From a checkpoint of a small transformer trained on Wikipedia.
Size: 8 layers, width 384, 3 heads of 128, MLP 1536 ReLU, vocabulary 12965, 19.4M parameters.
MLP neurons of a small language model. Each row is named by its layer, matrix (up: input weights) and neuron, and shows model dimensions 256-383. Each number is 500 + 40 x the weight over its row's rms, rounded and kept within 0 to 999. Numbers have three digits each.
A block is one neuron, or neurons of one layer that tend to fire together. Before each block is what it responds to, as a language model described it from the Wikipedia text at the highest values.

Description: Proper-name first tokens. First token or word piece of a capitalized proper name in mid-sentence, often after the, of or by, such as New in New World, Lock in Lockheed, First Officer.
L3.up1186:545569517428512530548513556451536478537484486510470523456540518503476469437459522508450485550518620513470412483456530553494516468488508524448445457487660493431486438525499513460518608568474419496498476424500516514531512491505445532513517486481458504434504455502540492549521538475450513540466519530518514506549465419517525475551480488511513506500490479468505463495440493489564504520492

Description: Table cells before personal names. Separators and number cells in sports and election tables, plus name pieces that follow, such as "| Matt", "Jan", "Elsie".
L4.up261:581531515604489461501491542526444476491527473524453485494567501534462533521496516527395494522511535514565452487494489491431483541595571530531504529537524507418495520443490452460514483450510512506469487517490561488502440511513447469468522517480523517468520483490509472523443490483545531478440496455533448506499498552489543542486519488475494560498536449507594505508449489520504514515475
L4.up523:574497535511563436558484613511483541501580538470534512405459481486608495464472460495465471543489502455493456527474480512510426508531531483496519520557513443567499420484518481510537539394497543550476513464537498489502544475486511480481578524543487508518509519421512510489481531490424524573555448462495538474498496465509499567476468518561554549527514465505537484497495474521504498502497
L4.up691:543528528467493538519574502501521552483571544494609455519529504413510445424509404506455505467515526518440497478485450502540495528491508445557469490538491534567511498502493529532518612516456543490365594543470496523532559483471466471539466523529515545482607449511475550492523485480485480458501478455509420487472593503522463458514461468495511527455525509456484444524454554477549553530513
L4.up1189:502505489513561546430516524499486494494535528424552494497575492466488451517500478494504530490490537486511576474517421497520447474496530410543537512523586469575556549462503436515502514516468457582539496580528510559517530504428431519540575565465526425491542434497513518504497498443513554471513479574492469505430502518459507545485517470559518530489561535497603428504521509501440529539467

Description: Person role descriptors. Words inside short descriptions of a person's occupation or status in biographies and name lists, such as "singer and composer", "Danish politician", "former professional tennis player", "one of the most famous".
L4.up285:479449532493522542504551371479422516462524514513498469546582498512523496475415505513549520421471468455520478501481477475490423560539470480521441503498498456485451492471487539434426532523561510559506521510494505497523478535486514508483482409478449473488485537511536487444527496562507524461492486494518470490502511477469477553541462488501525510514586514516516449502533484481532540479498
L4.up372:505540503475551572498452455527502531441479449557535508476541515455484552495466500502475530450498478472435470523442486501506452403483496535558400499516490477526466560389569504542443512489498520463572523505528528488480539386468558418449579422469439549484525501514531456489480471535557487515477467536507485469507513542483438481549438470516485493520525507525532489483565513497563479476448
L4.up637:490534477481406582451514465486486530518523470504489566481536526541396423475448469495500556498559463491481447488483489459498521524505508506518559500596486473516525398463544515511501490438535493488533549537542485466490441472549493563524458412483544502495519508477521488462617497496414466545542511449458499485500444433533528558426495452514509527542474540542462415471542442467465473495487
L4.up961:459500518457498440508577428531429552493526527488515513550475457459524519503516492406431485475491565536507473477491465523509490506496488436500476481436490540538444491485478406489441500498498604519579596468554478482457488479494550563513490462527512470535448429480515539416448442493433496432501491483509527554529512444507479477507515450486495555487461503515438515570472557504534513511550

Description: Nationality before occupation. Nationality adjectives or their suffixes in short biography descriptors, e.g. Chile-an footballer, Japanese rower, D-anish politician; weaker on other word-completing pieces (canc-el, transc-ode).
L5.up55:508399537497533460504509422501452459406536472503523496473509508541502447526511452523411516484535525550491494489464514537514470504535503497484515485485443501554529556473469522486532511533552540557540535528540518447527568431535426508468416620510474442431508497564566576461509494531470389477446536433575501552536551515468488562457546514531495446569536553460528528524545477508504493544479
L5.up62:550557540543570496519538462557511584477532490473515546521554458442519484478498536551505487516530496498465530522481519523471458483505448557583514501514550537594490547414566518542485524525472529502541541576534530523537473508495502578535444482506460555533545508540481411444502528488435570515564455534464568442544499524473497492524541526502517490509477556515523457504494393448561478522474
L5.up174:518458412472478553582507462517510499468439498486477524462500488455396512472524486517507523493526545526459418525531541463454519480519497497574447477477509546457403540525492565508547463505505507563506447507530470470514494423482491455499460495446499503505472487475508471555492510470444427517496564404519531499512547463522409517468605472485555555530476503471502499547566471481507535493441
L5.up182:502541531459521527438498500462540537450509542577470485499469495513525466518382498546463503494522567513496492548483544484552537507437494501467473493510565533466504492492519509457480517441484530472459466473590522553531449403516531463471485456462479521519539510513492438494502470525461550479511469461565432572455502528494497509529468575493487549437538548523501478533534538538530501510524
L5.up217:500489617549491485493509485518465479405558455544551532499559476574561508493530489469512521490522488516510507499503494485548447546529509567546547508485513464467539489484507574447407512437535583474490456457572551567483549448514559507462457535533451554521510449527487533477485452528410428466458598513525479462582514530548510513493513462548526429519497411492473510584472472451532457582480
L5.up301:500487556449464463524487497397465505477544524461511454573436436465436465498579524493473444508550528505453412518459462546482484415541533458483500508535429475546558485516508574539519530395481521465603449418492503461452461481554522545492505480480463504535502490504528497519538521482492512487510474510594518538560525496457473474453474534462515564575489517515539510468469504591516508516492
L5.up568:540551535457498537478519530502435509501456480534524493552565480520493541414535456485417480499511461465486461447453447584473537481458506416475544549465524521507434486411472517547441499497574501481482499503529443484514525433495537469552500536510486536538533458502506527506537556418489487519546472455557437501490477488480472514493538444531418520524516506413494457525506513413506482445460
L5.up600:508445494497500490493506507560513473480465405416456531515589538552547505485541454516441528449437514489482484587478494395472503543509498558524565455536546475461483455481503491496435517502533542459587459529526476464566465515548504440406502539556554533456502521519441453454468519452499470447471457474551503443484519484555463572524493553458515540513488509515521577385474486491495553521381
L5.up740:487494497530453465457477523452448502512553504483497440487564491494499512466499462542461469564507512537623502504505435522498458516456593442427513498546439391479518489570531498451457432515503513472496549545501562490527463517545505457487523531431563514557493512485458473502538503478465527576472419504545442577422471473496542485476498494493482488560518550510489513522491515513495552439486
L5.up781:561500539532491492515479458481558495535520486444449465519505535464477532538494531508441510485502557559501506487508536526480445556513530462533471529494476598506487524509470503456457442438486497592586515510446553434541485544445463467507513567490523467473487494408518452558530482408505519491482521500574494413528453503486577513483532518446380514567530586539502546496555477529436491476483
L5.up1006:507519491513479479537455433567518568498451443564514545511502507535436484479469552458514462466536488521503519437504483527424501537472474527652481543522591549565500448430512523436490490496478486503475453487496537529503464454513505495491465494481503511522472490539511472491495555486477410512424419478458500505483528480523455602457422531472527529507498520490468496531454567505526456482435
L5.up1227:491495498571438474469472482587425488502488540502494603426548474502560497438514514454450512502492487512421520506555491473454515476551526543512484547536523507470498430484539535486528481501441508528509501467454503451527450479472391479523449495515521462513553513570497460521522531510461441478540471542606473481505429449502466504498467541454514484468519492457544503518509549501537481532500
L5.up1372:534446437580606550630484480475468525565452528521442448596473447481450508490497474493513485462430529486579393480469542506485501472562575516477465486465489480507549482494494605447519441488447498510439511525469490439531520496514546452484477518607566504504454460518494436504533456564502426529528538551589403535531514479579471547500480524406509495452495557481529542514530445500526531451536
L5.up1456:511460508526462490502498448548473566460558465467500515497532483503454510437518540511524559485496584566412469513511445482497459463518533478562486553537471512502583488488503509508559436533504521528482428490516498452485479412533480432500441490505511554504513486494556503463514504503482416499513472480555557405464469493483483595517497539521456500595554533533465452454527528427538499520545
L5.up1470:506461512521482479493466499464474507456499405439463516467470460513471448550482511536572481481480573505517413466455555524507486502497560487554465529530516524542567462438460497466503435444415490560495507470561493471440504515517559469549503465463562496444507488537514475523478475443440473472561521500492480489519446491485450451499536498509489483473545527584518503504497467455562521486426
L5.up1494:502545520463621528505522456546470548504502510491519500515538462450478480522540540492469577529468489475549483497520454459557471597466491500547520545530547554541521550496503498436454502452455480472520505473480494610536522515536470480549435571520516500460576512505564492451534464474451487426501502505496381475517547470500416420502560434490522496533496580489491519444518540477557504504485

Description: Name-initial capital letters. Single capital-letter first pieces of personal names, mostly foreign, in sports rosters, lists and bios, e.g. M(erve), C(ees), J(ános).
L5.up26:532484570545499558462474509567518455546478432503654464480504485451486489464452541491470489491471533512523530451509484459490529536507507510542492476536424511511559486530443523473565539542534446489390457494523499414437546561529444519433477537519577473445529431473451500453487479471502564541500528475462516551444423492520512497553513507556475530535504465464480499484467503543472484517448
L5.up72:469550499406506561540514527604484463475493472521639536562499508448483480439527522499455401532513598461440464541490530569448556541484478487467438494560535526515465475526514497444471467496504480514493561528499487440532557562472532550486543529481504480457535503422512509446536478500482487499493502494545432535411522504476501521545520534428582543595495528474485512497541521521513497512461
L5.up75:552504442456455484565579478501502461569511466527551493496532461521462556507511498534556586504435479524478443427549527533524489529524446514516516471532557500570523416522484468462545503508471452473470497522534537504501558518470481510483476523488527464562529470473485475477505507486510453454478400489449563501421535449501473586502503496492528450527521525545502522476501468451471509500444
L5.up106:542569477540437589567513474493565490561477503437535549482530475542528488490474552490500474565504558515524565437517576482556424504504512467502554513563534514500474539518469472527534504502580484532507492519540522517488538484464469490536491503511506557462509474542498473482484468535457480476539564563459449510511485452488570477558509534536564487508531514448551501500533570485467522454501
L5.up246:480500516482506504512488512525488457455502531465542548463478426530486505477557532485501493573501486504538491506471519430440470460459513521522542539568444504583427492494559455510489541516504550506476518527438528481604566497518496503542518483480440456445448385530487523499583490523500587465535530535472514452526531498483533457521477519505578500549505530436444456503502511557514519464494
L5.up299:501502554524461546505556490470489475458516480561584544467495529490551479536456450508507509551522508463545446484502474543405530498495545500533482530552476481559486508472562494466481527458456490547470495513510540480407531466507483593574562480442479551506500500536521481517504530521477549467447475500569461509467517510465522511498469504454495501464539512555534506518555450544536497526517
L5.up347:532568474503477501544475484506593431554465451451529474502606476515537537574505501460499581500489522452548533497537517473498497507488515515426497522482463538491451530481491511552462465495538511573557549532510492508578534478521529514498501509519596514533473470556500525396534557494466440477505495524550479496491468505432465557543485546553551490633550580471517599445466541542464447452495
L5.up590:544522465422506514556583581516535502480497478510588553522604564542493446436481503496503547471541533501467535517531584476526439548473506445498480487495473516505435570528429450483469511509449501479518541471490505521496531492461460480556499504526481480510526440472513560435496447516504514510534425528505494492528516561524519546524497573482550567526524541510569539507517477520450514533542
L5.up672:480471425525540499470526529474421480426542524546490463522498506482513393567509506494528428503482516500588482502516506558446467499461523501479557551446499426497422498516523513416499527555474498468467549620447473522527521588517498441447491465437500499493508416535502555372596480482453449529600479524522510482520506489509499517471490465566530528569457492460474477530492537486479488543463
L5.up918:538525517505497538510483526546488487463474443462425545472520454486528500456545448491435550491528408464442414492503473570469478531454450559574501474521541551535543573485510539567485518472479449454567553425476537495503480506430568528515505489515503492543497487503527566459523470464493494422473517583541447458426526516550513586503503468518405510519463505465460501419534466455571503545522
L5.up1043:466435476457513411464423421501460499523530505501542552548445572558506504515510540454533530486487541508470548477542496533466449532496464564446490567508410557524455465432514487614498511452484449481431477431493574471473468442514481506485576507459477596446452514500523529448503443441491524524539509578533503444474467525424439454540493496499609561509500410472485471517511505488469559535493
L5.up1092:478467481500501548471461490472513570514512417472525542489511527483523444583531542549418477527500557448531453550419548521458532545614549503489559475547613527524467487521504505476501482507511506513502470564507442523535539451532458544489574505532450485452427449464454437447555551529470491529516497491505520553500443542596469474475532530534482421559476534461451468459525490492478545484514
L5.up1224:530470493473436516574513518472524475516530439475456538412515480491505466510516461452511464504502474522540468499493509488517511602454535370536530541547433557521471524489515514540444522549486538552465551581456529527524548482507500554554487512486521493514481452545511467483574508503457448490553523497485462502460502588476485521477504542493462576541480475503522496503522532486524489553502
L5.up1283:517526461526486475539525479450471532519504393537509456491505476469529422472475484497405527537456482561437453503540516567484417478472495556559504485558426473546524498460528452473444509506529495469476502601505510493532490439535530510553458561554405530466519459505457489496478503603580494463518489501602409516534485505480538545547570471582493512586548444467459468515485493582531468470503
L5.up1401:596542535469516515494515497536497431541506484498556539519554543560565467490487443519469541564490524520495430491487495525539524520518517523496562541450472531510542524485557485447434435487452492490540495453591425506498477576514478529527590515444541550547518454466449488514537460496511461448474490531530468505497582468516498580504498418494469455580529466468461467418499472529517515468485
L5.up1502:440523449605518567490495434485562508607431454478548467556476534471493450527492494460530478537483517458495507487499450463490448480424513479477447551470515466509447477508524483489531496435530548473528528478563435489497547502485508543549449556506523436450525495461492497442436527525511457505486509456548499483552483516549491454505462479560540406470563462493489503490516456572520396422484

Description: Role or title slot. Words just before a person's job, title or role in biographies, such as served as, was, and, former, founder.
L3.up188:523505544467518531528529451530447488551454475504533478558575478492536454468546546472448518477444483458540506460520550483491470552520532456618466488469520518508490472461444432431524490508520531468549494508557512552511459559558440512481521545489546548555567506533504444454569424549438510458456478458550553484523490550525452527503485491524505507544539547473548485429566465498526483523455